python train.py --num_hidden_layers=12 --hidden_size=160 --num_attention_heads=2 --num_key_value_heads=1 --head_dim=64 --intermediate_size=448 --vocab_size=8192 --hidden_act="swiglu" --norm="rmsnorm" --norm_place="pre" --norm_eps=1e-06 --positions="rope" --rope_theta=10000.0 --rope_fraction=0.25 --qk_norm=false --attn_scale=0.125 --bias="all" --tie_word_embeddings=false --parallel_block=false --init="uniform" --init_std_qkv=0.0497 --init_std_o=0.0 --init_std_up=0.0497 --init_std_down=0.0 --optimizer="muon_variant" --learning_rate=0.0143 --lr_mult_o=1.5 --lr_mult_down=2.0 --beta1=0.9 --lr_head=0.00532 --max_grad_norm=1.0 --warmup_steps=200 --schedule="wsd" --decay_fraction=0.754 --decay_shape="linear" --final_lr_fraction=0.0 --batch_tokens=[16384, 32768, 49152] --max_seq_len=256 --doc_mask=false --train_tokens=123300000 --max_steps=4224 --dataset="wikipedia_en"
MLP neurons of a small language model. Each row is named by its layer, matrix (gate and up: input weights; down: output weights) and neuron, and shows model dimensions 0-159. Each number is 500 + 25 x the weight over its row's rms, rounded and kept within 0 to 999. Numbers have three digits each. A neuron's up and down rows have the sign that makes its largest values positive.
After each neuron's rows, "fires after" lists the tokens most often just before its 100 highest values on Wikipedia text that the model never trained on.

L3.gate52:471503502440512531466452483502474456538509504459518469516553501499483518518517529515488509496480502469522498454499540527509528526517529553492524506514524503511487494532460483490491490465515502519473502477490485482503490460469536484471487489503569501518510501546511485499531478481477498458501489523459460499467485465485506512527513511488466530512515490492512491524498488459492460510479500485509515457480483459502515503588475517473512501513530498475500488433509491467490517518491545
L3.up52:514512485507504525517485524497480497491537458460452536475530478485517505525474506527448471511508462498529462504524501515510473532520498525487481465525512536480509496562523465498496517427516481488489503487472513482467535502546482515532503453475531420485519478489533523521504492515473455509481491472530512500506482489475467509473498563468474467510485501496473471507489498505536503514512532495479520488503533550471516472505497523519491458532515501494534500484519496526524525473523518
L3.down52:522498545492510530513448441505501486513537491533483503524519493511485508520489504490482495506483511491499471528483487526543468496529465498533556481509483509500514534519505542521480490492489522442523510501507502479483541468497470476456506473510525544521523519490492460483501480505513477493541489482504487493479476536501521487447507532478503487525487526497488491489479539518479477511477501491488507504495483442486538492558476518532497545524465515483506515497488471489612480501540480
fires after: " (", " \"", "-", "\n\n"

L9.gate252:532498507530516501485496481506478488525496568464541471497522490468468485498521492484503540523492497517479494481453501501517480532491534537514501491502492513478478472499486512483476507501458524490484503474488513490545555511525500452493515499493527501433489520505505508492427504517487473548479538528513510553507565456505539526515519476514551507496519528493533491536500449505537507552497483480497519507515467469495509533521527498487510544505490475498520513494505529528492518483445504
L9.up252:505492483532522457496482476519517531488465495497485515499533509545495463492480501475523499466461498469472530524538493468478496529470453500489527476504529524548508489497506476484486528557483538503498515470437510494549483538484473510517532493500493475477506507551526533520502508519490497489498456517461502458521516518498476553472483482481467530513527487540507537502485441541461492510476486514521490535529528494498517507484507548498544518492457509489502480527528477474495501507457519
L9.down252:495494508470492532495510497473519536471485467478468461509476494503477450487502546465503484506488496476482487513492519538482498539496515494529505493468455489495496526522525485501533523523498481479422483553487532461469527503523488534512516465478498513510474479526490557495531494446484474481495493483523494489491466522457500445458413507524459483523497465494476535510525480493468499494536509509515480489512541513498509481499520513507518480480486524523489460522506468448494494485471507
fires after: " in", " from", "-", "–", "In", " In"

L5.gate348:451489527471474519487467444478482507502476495532491502485496506494503514501519537504505526538534430480481522505502528532527506550534498515501509498502499427529460496503499516479485542477487470517502503510521505463544494505532500468489494513484472468509526534522525505433482516491489464487554542507460487496516495486496519446533493491513484509494466518466539494508540450505480455495523513482502503506501478529479516503539528500468463488483502506527481467452478471469501525488486493
L5.up348:522504496471507523500410472485537512482476503521492490483504467466516489473449469506492485512492514457513458512499471497496472562447503479509509537524513413474481476513467515517468493510494455528491495492468502470489470503530521507484500513521463517492499496543484479484531490519474495484493529501484475519483489536522524512473501508554508512501488493490472457529524496492478522497475494499558511500485484518476513468538534476482486527494499451526473478504485543488505471547511481
L5.down348:541464530469513469481507510517470481516485492498507507517491517491531496517499510532487486538500546488515479484514505501480529476497476499506469520491469442518531511489497521495522502554516473508517524509487502482507499496524459526489475496473462500463459443527456520512486534500499492508520464489551514507484497492539505531488478499522483407518498486486463486463496501509500500492481501520508519493480490443482575471523528527499451539447478480471494489505499491496509494573519517
fires after: "\n\n", " (", " \"", "-", "\n", " micro"

L5.gate66:483522497457500542505474512468468540473528465489525487491476461502517519492483549540500495483477448496516498497469486501526475510533482463478509496483536491490519474501493541535534514495469499516475465506482539442504530489516524509513498504463486467460556513518486513486496472493458488442521511470488493504464473503476499490485485478498548496485475468466488485570534497511497538496506494503454430471503525506478494485501518469531468511488472509499461495523460490474519508522492518
L5.up66:483479489477530501451489445488488535498481536445519512534502502494457497500489508491532509516524492526487531524503537530548499496474493467541545500557461493527499521520516496471541472518479490535528550535454512517470508522505471478473500484546458478508514509540502499524507511543510477478449518488517537478512472492462517511509512515505504547513506544484479499476496493527509480512521539527497478515458517529497489493467514499441500461496538503488525500546514503482505519479494516
L5.down66:499507467477490533523453489513517471471527543511472513472482521492506499504514513509489521548512511454487493485521495498502510506518460510501489516462511466461543508511492525545495491486505558500533475477505497476540479516523484508495500494443546510463520505485508491489474461524525528497528504507522514489488451533499501476472498527477521416514502485493467484526544516498487533468473496495553489539510539450512529525502528496495493439491500503549444486478514506513465493514490528
fires after: "\n\n"

L3.gate362:524512522513533494445525488508465517518535483492457479528519490478506529469478503502530508485447490528498500465466516503505474546496460528492519515506501470500562510478497543504520501486487518518466476515550518526507505450482549506501507498540414499497520500516480524498516526518506534497482517520514487488497506497523480490518544452474546538472506513507560486472481508515511491477515488567493505500485526462512538534515509495500493501448478486511522502485479512499529460465485479
L3.up362:483482474516500500499450502518464509545539523471476484507515494501518509519486466471509455479523505500499498499526512487495512534533462526487481473498521511509480471501483499536567509540512485530525498515486532554457490517463500482516514514501494490477496500526465511447512588518497506470479525462473445501468516509548461467524516478499527538507489511499503496491474501513476515462459464536481510466509447504540513525484505474502494538524482512448499524504502523517457496494506504
L3.down362:507477459498486482484470513516492517525531507505446497483457515517522499489499503471448480495558509515469482502507520488504513546487496524469470503503469498539521490477512466533542492561507523486520514493507524550469460474496445497477481530524509481494516529480461493446512539507510515523490499486448473518464516465507462507506524499504493563490516473512507465520515485496522492455488484502492477496457433499540480535465504512486510489520494500502477522543484512537485503470538515
fires after: "–", "|", " in", "\n", "-"

L7.gate251:484483501502484515512513511514469532477536505556520488514516480497518509473524490446513478524503492513514519485476507453471513489553489514495494485518499498527502438490509489479492519488532479469468492491448473461545480502558492451510535490534473508491534489492479494462482446494538500493529515547516475478486455500497498531504497494581485499490561502477508526467478486455477499558481492485487508506457530509477486521529482489517509496501516473474484484515535480496458513499487523
L7.up251:495495513528510520505532505484500498472499525477492485530495438512525526476554514495492470556512472516542519518508491475491546461492511468494504515485463482500517513461517501503510485513510505502483497505495504545539508498503504475547553435478509492493508493503549501505503523510476490490477544509523561524514427468498530467497503462458479477491506478473499529517504485451476470534475512475475533498480537526554502523506507522485479465494531506479537515438492489493482490504498529
L7.down251:499470473490506492490476491539474514519480524499513496490497483470489532477493509485478483503477527501562508510498515555468529505480540443457470496528494538501476507459501504526516490515526502473503544521508520503528531466494503503510549421470485497446490522507519506519506506470506504527489521520516521473497513443520494462506489470471471464523500505456496561477526480514471498521506496472510502552492533555507512529491495504511463488515514462477499511481519470454470497495452473
fires after: ",", " the", ")", " grand"

L2.gate214:489464475523505493513490491512511507509509482490533480498471431490527495492444518530495525471491496474494517493543529497463459514521513467518481518466534503493477530503476471499544562472515542493489445523504481502468479482452521507494502502453460530483497503494484520522531528505480496489497539481513504522475520511487459488471481484496460553541518506503501523492475518490462463486557463447474525527522494496522498469509477506531493482477462500525495494507519557526520454488491505
L2.up214:502493457513515509472490486497492508542495531500530511513517481499528485472464480566543467508508492455494508536520473501493513474483525489541483549493516513479473496515488469534506536500525550526505496530454521475486469489479470489566493530457515543499531470490502527552522495532437425491517519517520520447503515509495493496492491479523498515555507499505552515499492529468487501457507484449493489525518496504508534497506493519492518479490477504524486511483479513513517461529511496
L2.down214:514504486505487505552496503499515522495504521460453491489474499485470539552519512503534529457501505491517487522534456523498530488511506528540479478494565486493521489493468510481481507490526475492540543497483554522485509478482559497510480482531543501498495540509533494500505520500456514510475525475538518499489488500547497535504491500470505498504507471513481491523456457514522487486457505531503476459500510483507505498523487490457447526510489507541486459490496516540484572524562502
fires after: "\n\n", " |", ".", " ="

L3.gate288:516480464514482495474485489527481491499539476469527483487533468494510521498507539504523505500468509510498508471500543489470475484489481535447462519460594488498510465551466492478521503473496491486494523468495492485520500500525498465519487491506544513547493521504481526523497481514488463485459500514454483514474507451522499517527494518509497473546489487487483481483483479527519514546496528553513524490540499497478475457530517487507545433482498471471506476462497537495480528462502494
L3.up288:442507470457474483475485530511469471544470516462579453517497468527499513469513501527498539521533535450478517474517506491506491491495480527482493499501461499494478464509515478448481527489525467490477511519498526522485516491482493492492473499509545479534463513507494550540505491499540518482452495489496489520469512515518511526535477486490484501544490463496507481498485523506471516546485539527518498482516469502530461490499525480509538475530504547498502530510497451506456516519519530
L3.down288:492470508446484493496480499496488441555462568463534463471485503493499512471519489523521562502509498507473494474511547551527470496449497486469506500505457512478501464500480518488509531527504500510517503509524509507487533492480513492528450482521539511501463525511515518518484499507547521499512491483520475486459504498513523494507504508510492436514533446486514474508493475517481466545509531533508519481506521486487422496491505517493520528528478497496521545459497499485467509509519472
fires after: " the", " (", " ", " \"", " a"

L5.gate151:476509497515488484473512504511473504533507480526522513554476490505464538469499515484457540496507486512511518513518502468520498508468508523499515468521466526514468506471512465449490514504495530508510453473486524492496480515527505486498504455474488481511532508489503449483513511493506496512476465489490484468511470490487469482473482474488456500489521538485535491527490500490500471533497518477553469520521514493494477546484565540569491472484528526510512464442492507503445426457494472
L5.up151:492443496469521500520467501532490451480495494482472512495520479537523541472499510488518510456504511541473502491474486515452460525478446458488482563486531490522499501504485507506487483500489550515506544490504520497509451562472503495496515500461470545508478439497495489512441509487510469529456473543518516496509503472511519495499481486513487503478483494526523502498535536477488544543496516497496501479489508512543485484525447518490528499484520474525480484509518484539533451517486506
L5.down151:480486499519475503523476514505510473465501490496492571478432514457473490477484472511506488499442491490502515474466547478489498495490532496477500483532536481481498494508512471430461488537492482495484506496485494537532508467483509516500543535487459499470475509519563460450503507484506505485491493499500521487555543487503485540481475494491475468507483512482482497517517471520476527446491514535444513486504445509508520490477497457475499489529487503526454481500532514499483483498531518
fires after: "–", "-", " –"

L2.gate395:524502514505459485509499486509495526494554507524525524539460443512536499507427477486511518488474481493511483470546546473508475506496475499536489487540529511476510542439497460543495497460511477508480455417523506490507517475516533489501485508526468514495458506480519471457505482500506494508495524507498512502520530486502480515489499498510490521462517491513473524497500494475515470541532511474501504541506500467533526509482476496524497498510467507558490480534478513471537486544526460
L2.up395:495470528481484501514486482535507527497484489520504481555473491514494484506485468477518512489484505505489499484527450523497495474454460492485495457512517501526515533470544483470456500528559509469481451502511546511456513491477502525505495481466473501479510506517437499519483528474482488479476454477510450512475531511517497507544457479456487478514526534519483444466462492529507499528528495504475478495505496484481512503513520467480459511462518472527516524532520490484439470466523499
L2.down395:511458503520512463495483482546455503504547494505511497504521505494471462468485486488494537506528518500526481509467484498496518485470461452462521512495487497487487485500532495481474512534534485489502498492523551499463531509495507512495485455472500545475504536536504475513486570480497480444513496514514510495483501499522485513485504466479452522552532534503506443456533528530516448482488481506468472498487479494471492493470515472527455515476488503465527517498476512500451448471532486
fires after: " =", "Le", " code"

L3.gate117:500495476504503522470431525496531510489492512474495507522498525519490432454436504504532470474479522484529493518533527517497449480479495541479477513489556484490522474553479505511488503454547514522515532507492492490468493499470498477486497506495481463497515489524455466513525457539488473502478483525476496509457494489550517521504504516514456499508485504477546496509526523525493493502508500455548487436515502492506506512514477521486443550484514528496519506529471521489507519507513524
L3.up117:519460467503528498489459511469485476525572475483513493499536476526521515493523507500481478446453536456530504488518525555507449504505501563480534491487526483464520490550479508534495486449516498506470514523473524523465521499512472511508512511471489453528478480507497483458514477487489488471468513521542489515482520475517489498490521533504491461517527502510555459477509518500465488480480470475519474456513521497489536475505508499513466496511447536511494507490465489493510508514523507
L3.down117:492501491508516501517520464482476473486510493515511502527482524475524521565481481494470513493533484479479504501513505444525524485496445497456510501495486488534528501529489475488499455503482484481527536512495557499480503538501458431490512489509503523474491471554496475501506533500474517474512524463485465473493474476440480471511518490509469517489518471529449457477476499496466478498525515493523498499570459518492467466506505516501469519537491522471518509480516532482555514496509458
fires after: "\n\n", " Th", " (", " deb", " \""

L7.gate92:446511517474488496454515482467504473485494560465500500502482494453472541547511488501472501481504488476482504506526508483498487508483498488542486499472482478520541506488509495544500490466505485533532505493453502516537476539474519484495485522531471519536514512474504502499498502485480501510466527511462498467509496465516532502591509507538487509501540518524463498432478514509478506501499515476463509490526451436520489540489492505485483494522544443498496514528489507539527509480527509
L7.up92:547513480502441528448513504494496483533492538551505494493464467534461505460500523540547506497486505489488538534506528486507485511482511515476442512494511506485493521491496507550468516508492530531495484497497494561481570515501509468549507501529484470453499471527485493504468519505517518511492529505516527491534506524506564484440518492489520500531476514488536458516499530502522484477471497552519491471487494491540516502458493514476485513489497528503495497501485481515458498503522455
L7.down92:522478507447462500516560481494491495487503550506477480498490515509512513451497515497503487483460491467482512518470524470534502539484491528476452500477545508539523491520537500507515560571471487481441455507482461587498514483484511507495499516513509541468496514479481472516470496484491500494517517481518520511464480489474497472503488501516478519497519493496524499503522522498535524528513506487501499525451520479485501472494490472529519560506454521531516532515458497509485540485511501
fires after: ",", " Gu", " .", " in"

L5.gate235:458490514536554517495539501515426499523515511482556491467465495478480509503522484515481458507458472514517515498449470490520491503481515472499476471542480499511452474516490478493497535503450480500459527524499501474530481557479473498522489480514540508477519467519525559529476481495457519510439503489496494515466472519461481558500526508464504519496459467542501501517531500532490519497471508518480506499520471491496517516486526504491496511512495463496529516496508487506479510477502543
L5.up235:516526510505528512478469459521470490499496497471503493489487519475506539517494474476490456518496489470522488474482477480515552473495488514501452477530489518497464516486466551433510473510525469528454494495501511550477484515468505527536534467511507518497489537525489498516429523479486508509455548511516463531516465511521505524502529483531485550475509527515529483469452495520528481518482487507477472504540465462455495463479471499482534528509487524489484501523488488512491537515523491
L5.down235:497544470477532432488480482466500544470514484497508473510510526511470474493454522504498471517517441499465522506500491485529499502538506534518563509484512520519515500488523496478490501537526523462439523508508538509477475479504474466467544490514510513484484525472517499537511512530490529520509505506468477577464500475452479532513446530513493518493479517511465481493503473517458520505521485501498531494473504488519491503550490489501497544450499504494509523494508491471488525485500447
fires after: " in", "In", " In", " 14", " 15"

L3.gate416:531481501506501515482547516468467500499500477501493458492484496464497536521489450478494516495466524522480492487549462531531504518484481520480488507495526478505466518512512507512493533472509487509462532502450504508475501537496501483462498476483528496500501509509485550491486488515460446496556510530473491516462512479540536492524473462465512474521452535451446498519496524550518501499488515501541505479470460515512505542481513471481494509501480506471498494473521463552465539457508461
L3.up416:531496488525490514491487512483527511502485519500494537518517462508499512521540503489536504485522506520504486497526472525515467480459476587496469456478522486507481491534462493499517541481528454492484513511474518504488506494493498480513489551513539500501477524504458499521537497528501457476493516490495484559508520475571489558529476530495503509500475486519493487508455502503438508486445551505510498500484517518481538521518453513477513509513533482488461465507496504512476516497456445
L3.down416:506489504497550532563501536462486550497472478519478492484500510518448533479486487486516550509467522511526460465562489504526522529516507489483511514492509485502527514503509514446516528478496506465505529478482475472484503457479454526501495533536516473500543497498517515521502501502467449483496460489512489540467490490508514514467531498495505504491524527484501456478546489527540500568458497534494542482500521510474514503495489507468462520506505478530501457531484542489493537490514493
fires after: "-", " un", "–", " \"", " the"

L9.gate324:525455500456501505512509471501492502458512518512476500507485504506465547496520507457528483526562455485521517486498551492479491475533507546461501554534531535458494496497479478511488505507474505498492542471520483500460474497544518498480511488489491533495479508507476462529536529534483479476494493474515529486477490521477539511562478474494447510524548513506512525519482470537447507510461494498463508494487512495493484539507503533530492503490495548515519494522492548506506541457513491
L9.up324:520464514517524474508526485489475513491532515483491498524511479508547457483476522468484492502496531483520493504507567510499431502517534500492481513506528569502516464463536517502467519459543515520464523465533500560463468468530515493512481517489517525485488468492494509505542532487499521512509484507520510455482455512487531547521514476491513494513489498502513464543414480531502525527450500515500482514509527495537466467508471504493474498515486524495523503509480498482514495505484475
L9.down324:540519514521484487547500525463493484494494519502509520526564500517512500536461477524495486452476465500479487520506491515522507502536466482462519497530503494530505529553470467509500519530539532478522494508440476510490519489544507496530497498511494516520485468494473495513543521476527485497478471517483501471484462487467546523466521511506498439537479512472503459474492504465492518489433552528492505512487474556503512499494497493503476437534490522522474507514465479495512491507487538
fires after: "-", " (", "\n", "\n\n", " |", " ="

L5.gate307:511510500511534459489479470464513492511537500468490492504521502509491537526491472503477510503482492519490525556522478523488513506518519524488486469511529497528475523501474477511535492458494528455510487498523459542476450493506512458484471518498500488530529452486533506512480481501516519497462489535502517456512483471514492497502490522566462511500551509472539476521529513499532475477462459462549552485525488505473523536532497487495470493521504520468475523525470540478545486527542464
L5.up307:570501479510474482513482496509481508497541515455523522497529459500503502536492482507452538542514540481434529508465491517497554492484524517486485513501504516527502505487488484531523524525495576547516482515484500471526459515503525511506491458486500544525511558469512487473505533499489501488538500501506501499471541511505503440498542560519476509494546509512482489505506505551501495469480520513504516545508484479448506518502484515501512480475511468507510480511478482526482520519462503
L5.down307:529534489498459474491533470527500545539512482524488525507492513506501526453507452516487502488515509467550498503486497481529508540506504543529478502518469481501484504491529511507461499502546475541521506509487470508537468479534493485519479509492512506491460479425549554453497486478494534508530487477517466525490499526512477505514509525486489470436468522471496462519488537568507502492491512534486523450501531481469479477521481515531472530538492496504478484475497487484513518493489494
fires after: " of", " Const", " College", " in", " All", " World"

L2.gate81:481493519479525527535477470544444490422513524507568475459498483546502545507496501511497493508518468501503532493481457518556466500482553507522519505478541482491517460491494521458513532479475534496531468494483491459467491513489447481496526522506459542497541504523475488501527516511496504494491531494511446466459489531531516487504515493475514485480510548490505499509506466515479464485531503497522485526522503515509503517489514510503497506465489499484458533539509482541516479494495494
L2.up81:536486505484505507483470500533490521486540478501528494507484449504534496503490512515501522477505490527474483488473512520459473497489554515539497536472484523488509508531491494439538547506541481494535466467504528496489521501460462488498464491497470519523496531506456475523551520510485482465477513505513513523491494469511493500498460491481470517502472536526528556502509504489499497528510502514419523504547505533515521521459496473507502451492490478502482541472497544536557504489471471
L2.down81:513506489503505497534477495456459483455514512481507532502539513454455513493468491501507495559505478466494528513548493520501475458494484523500471516513544477502491464496542497495522512485502533492508487491508524449473479508521538541506532489475495528513497506554545523514487484534471506527484544518515531449482505531483533474469508478517467460569537496513480495521510441487506504500497492468526501507497510552509486460520501503490529530462519484554493484493499492484504485507540474
fires after: "\n\n", "-", "T"

L9.gate97:514460508486515480485481482513473503486499510532526545509494493481508509499536493505483476515502433478584523507507520484531505507458526488526507499525474488494511566555513483499489493510499494509490509509503505491493463473498498499543546489497496512492493464472458525498492506501512501475482472512479473476486480483504499515459477479513436504471499519446493496499505515467532458455525480515519537527534532555537520503511491530546526499480529485495496555536538471492442507505485527
L9.up97:454486503514530532488513507516543457456454457513492513470516470497529495472541480521488500504524533493517545486480528502474525498510495533489550504516518517464544553492498486509461511513495500506464538526531480495439485504509525522497475496499487494477530456515519545466492499499520516502534466505505505496497508505473538522534486517477497499514484509528515489534524495539488485543501525498487497473492540507538538462547533511488472492511493429528526490479473528479508460524520458
L9.down97:499489516493507496500527516508523489509532489451472512523537451491469518511450516517521535472491512506504495504498481530523523473499502469476498504508550483485469529490505521527500504499508500481492526530461498497462535509484534491495500502502490489464527505530496510469532529457486499507459513495451437480480503510504536501522450512447490538475481449510519544502442480516519500487500491468501464518556487511485496548466486525465511480491441485487475443477471534472490542502497530
fires after: "-", "="

L3.gate51:478502463496501530443508494520488495491492551435503511529526487484508564481537451526481498516504475472492462489462515490503528522467476511524480516482494522532485467512511458498517533497515460474503522528470501503495449554455499497495468510512559488521511506529497530545468477512493525495468530483488535511495515471561494522517503499520538516465539489510512457540508514476504457483474464490498492487532498497507524535483520518496456515531505499448485516487481493498523487487501488
L3.up51:510515479470526527536488500482514474476531512475465504485475458483525514450517528462505528482550513480497474500475539489455547502516497452507488558520490511494503452543474464454476463459495491486499485509509498503529494517514504470484495475506506561507549487494481494504508502527552530542481542559505509532497499482524476478511515526477511514483526527495504495534494442476519485500490476502485507502502492522541541499493469532485532471492493531494446507495469465485501507500507466
L3.down51:474501476509445480500510507492545455500539546476466527456453505473539523558501499537498507499541508462487491515493499518518484536493456522533488505534554523454476490494522538523534473564502507469555467500506493517467495512524519493483454487497454491531475542498507516499521473467492498498499482492549489522531470494474490484515519491500524512469517511497470453479473495491465483514458498489496487536516475496507532499548513485490465513512499518470474497486515500472492515509477497
fires after: " in", " of", ",", " from", " at", " to"

L9.gate274:472511485491476521520502491491477523502521504481557478514487508498499478522505515478514473481530475496521462475475439452485493478505475561491500476481522539523464487488489467482496526491456466494546483496514531438502481494457484510537507459468504513502515511487490525482518495515483448450539492525520505490484522527519517487467462529491499533482561531490483507530520538498518485493518483486484473502523483493495467466510519485471507554469517508484478531527465479496480487434535481
L9.up274:474514511519498500504507513542526516482503552465505457507500527469472526473494490485488517486494466444526498489559493482500481539483511489505487513490494541508513548553509496530464488523480502471464551520501470504475469460501479461462469510500534472533494547503523465488495488499472504513498501510531483464496484496500540532488452517437491472520479529488508423504502497503504498470505508482526494522526525499482472522500533517496470501568524504534455481505532491489479506486503467
L9.down274:488461507508470494503511459486482498462496542504487496497474488448533499493457517498519497514519466513504472509475495471458482545521483518499485472483468518520501475516555498547505519510507457515568497508480485465497489509474493547487507469488534547469513477510512452524501516508497475450487449490460492512536546549468493467482548530529520527514530507497515522518469500548515491489538492501461507486465476471499501518512508509520479512524483524494494510514492482544547500517542518
fires after: " \"", "\n\n", " (", "\n", "\"", "-"

L7.gate225:463515485487500503519507466524514468458514490501475486488491493479486539485436521474503498476505490477470484537510486516503496439497492460515490463507465516522472475550504518482492506473485512517494493486515523502472484494503522483541488531507509483463516492567498496495473535491476520509492479538478496492513487507461515527484535482520469457509504497516481507549484497514521546499514557478438509534440498501484508502518526504506536489513502528569481511553494468482538526505537558
L7.up225:478457526505500446464464513473490514522452517498437543523530463494538499505520520478498527500556510485463496493480550528533521511483513514499510518480493495471498426556506502502497492481496515531475530468530513456490477544526481487451504502467519480532492515541470534510490478454460532508501481535544501460531459500493463488530468513494476500474557495490491510477507505502506478502494504532501474498484516494523520487473507489494519501490484491487474480475504497494497547489530512
L7.down225:494483465531530474525505454468499508493489492527480480491494519486514525512511492467510501496454458499518508467513489503509485523566462454467442489487442529495541460488459488519509494548513497506472493485504520533502494477488476464503495488482454515458490542475503485523491541456526467424511496455510501470476434478507491510460503496492493453510487507505487505506512474482455511508512505488498502537512472511520513516516487472520465525513521517499504516526494492490450459476488472
fires after: ".", " The", "\n\n", "The"

L3.gate268:495501486493529494467552490456486500508477555504506517488501495547521508514507507502485511559518479477523465471487482557472561515494477544515499462509476513489523531515524495497522522505472477491501489513502534498578457553497521500522531508547523495468514475507550495498472484519485505498489518561472520519557529452503482522533556494515490512454492498484481508497520499504503476509470489511532484493488482510469510534548522506487471504490527482457502513507470499499514471487510478
L3.up268:493480467473513483478475484472502496525495533456545446489506532521506556470508467454498487495487561477487482491505525529478545509500514513515522533486504493513462499512491492507521478502501490502518502502511521497485495496508481518497501485523549488488504506509478551480530536512518494546493476486505477455456444489478490495489477490541536559559479495518493478548506495528456499497474470497470553457539478482493475499504526484557466503487472530484520491475529519499470524477480496
L3.down268:514558488508502455506499540513500509489503502501501491488498489487459457522502526535506497519522468490500492498538467519489547498532486478504487500464508479499503494511503529531472526523509467513452453502464504537506488554503469518499521496502482489524527496506533492494484462460481497504498519497491549479459562510469532562526543500473464489498485453509501460462524474435467535506498497492533496501483483521446526509540486509463490515482542489472466528531501505483486502540512505
fires after: " in", "In", " In", " on", "On"

L5.gate202:527523492511502494480506481494467529487485511528487510501554480494507511502509505436511450507529509527489506463483522528494469508495492494533530499498500543490490522500489421513524502506495442508486525502529513477506475494565502451455501532521499468462484538494527504513484487466435470482508547499481500536478474482481476520449483498483486513515480515502470484521472485518479489544494530542456505529467530494447502511510499500490547454494508496478478518462529490500522486522501531
L5.up202:502548512518466516522480482489492496508471467508507508551496500491547506472510464495494514473523467469523487545523486473520465522528443491467513514482534505513514503513463471497473513525540458489492519504502519520496440499538527467471476468522505484463514483502506497510507527490443476496470517496518508487496501481506463500521496507528480559496458495487537491485466509455441459491551475518474457470525517495485527488490537533486494493532514555483477508515473500503500471462490464
L5.down202:443506512509465480451486484456457478482533481496471487507449499490521491503479498519464541495460513461477503489520478444482521482525446509503515467530498504508470465503469484498493528533505495503539504540552476467542474504554463497519513471524477494520529485498482536463506520494486530475485514489506477524506482440512515456497487512495530566511490537501514493505537567488494508493519472528538487482539515512498514513493532512496506507471519503474501519470521504477483522509485480
fires after: "-", "de", "De", " Sus", " Del"

L5.gate206:493490523452474520525475522477479531478516474494511507528508491467505516510520477571487509518479487479481482500483496490525526503546512504469518492500478529536502470528531483516514511519466454522517505524492487462494515504501500474533497462460528497471504538493473528470528481484503529491533553529580511476498486504526510529514472474522470465499471567500502488487489492457572497475519493500474481480521510488536493506513473463558535500475532502474512480479517481507498532477524523
L5.up206:515501547518510508508498497514490537507533508457509508439479480460519501504546471517509502515519512519484473527559490494486493497570446488528509515481498489521521465495488479509535554474466453500488481500497523508473540502504537465476471504512523498544521514480494486498535530498491518489479487454506492537485556523510501456520476494452502483525504541522463529470494508499523482461498500501493475483528484553478532520498512514498572522506536538493513514464514520497499507523511510
L5.down206:496534497558529447526495540488497542525477511496532481489467524483518534532502520493484481476537494481496491454528488492473502523523500506523505490491540489455489461496527510515500485406526529526512529480479507491481486516489523502501467509501529535492505488509518520445455509488483489510521503461517479483471540517530500501485528492512498541503517471529537507527508486497483506545468468494533492507480453474509454483488550518511506474556517545516489506501509461499545478517475504
fires after: "-", " Mar", " mar", "–"

L3.gate87:473529445497476454478513529567489480500536499487478478445551479479508496512462462525486482465474533490464470480504531522499486529482509530507511520502520513511492464576504545491552504478482493512465500494509515496448535530503525474478491534508543498509515515527510522463493497478492503513490505466472525499489466468537520468497521488468465478479457505505499478473490513464467529510484507523522508491503499511518501519530523461533464489497540504477520515474465500455519529488501503
L3.up87:476511462486498477487452468488519516535527480467489520510497500429499472506489535495475507496490502469472430485501480477519484488508451513497480521534471516502504488520521509513520507513525522490500520489505501488415518500487522488494502506524519499554524533540475519502566458506456504482491482454469531513504502490509501459501513502471444486478494548501468454491496520459491504458516497494483464480527523495467497469505534488499496470496509458493495491514447486455524478492530501
L3.down87:531448521468509530520485445482550508488512498524511494516491509539514462476508468519485560510496490548498527510486442520491515507495526478535503497552497492503521506517461509492504520474485510473505466522466486447505479483533435503516487477490485507493486539478540459478519467505529484502528498500525433460495445548520495500511460505529513463486493468521491531483487527539538497507467499529519538527490509506499504492517484531497510529503473471514481478461522477490524491486503506
fires after: ".", "\n\n", "\n", " \""

L9.gate225:522526526497491458532481488513494535467538469502488487482470481495488511480487507465470514528552490467486481499505530534476519522469503486525543464496460511499564526453486483523502493487477564514529510505514513490502517513497488511465508504529457510518498549507479489535499499449499514460492477534524520498482477503513495508466454496528456548450456508542478519473519476532499537513504490533521500517462512477481509482482499538509485492475474490456472458539494491476487476509540518
L9.up225:539500515478491487531500482507505480504520477543546490549491514498487525508513445485468512539511511495501471511494530494460517538439480465505511512503493531470522516495517527515477440560442552529450506548467503453497503486489505478504483503533494506500493548545526498521509519513463490516504500449512514483512479503508503485497506477501495508497542546489472514474530475498535484487475510535483495469477489497515459514475516509486518557474498474482489531487517483476507500505546549
L9.down225:532502492485470485500491475507456484508496493469541547502488442526538496501507475529495460484480480501496488536498464497538550489512485491508506507489473499468510466541508496535531490446537486530609520517531502485524502527483524509530499467469492492463520462539503488444512509505493496511518510499488480493562498478464505528523482482512495503499527509477478497507484525484516465490494475470472448501516532504435480491479512509527463485476508520511487505513487476482484513490463500
fires after: ".", "=", ")", "\""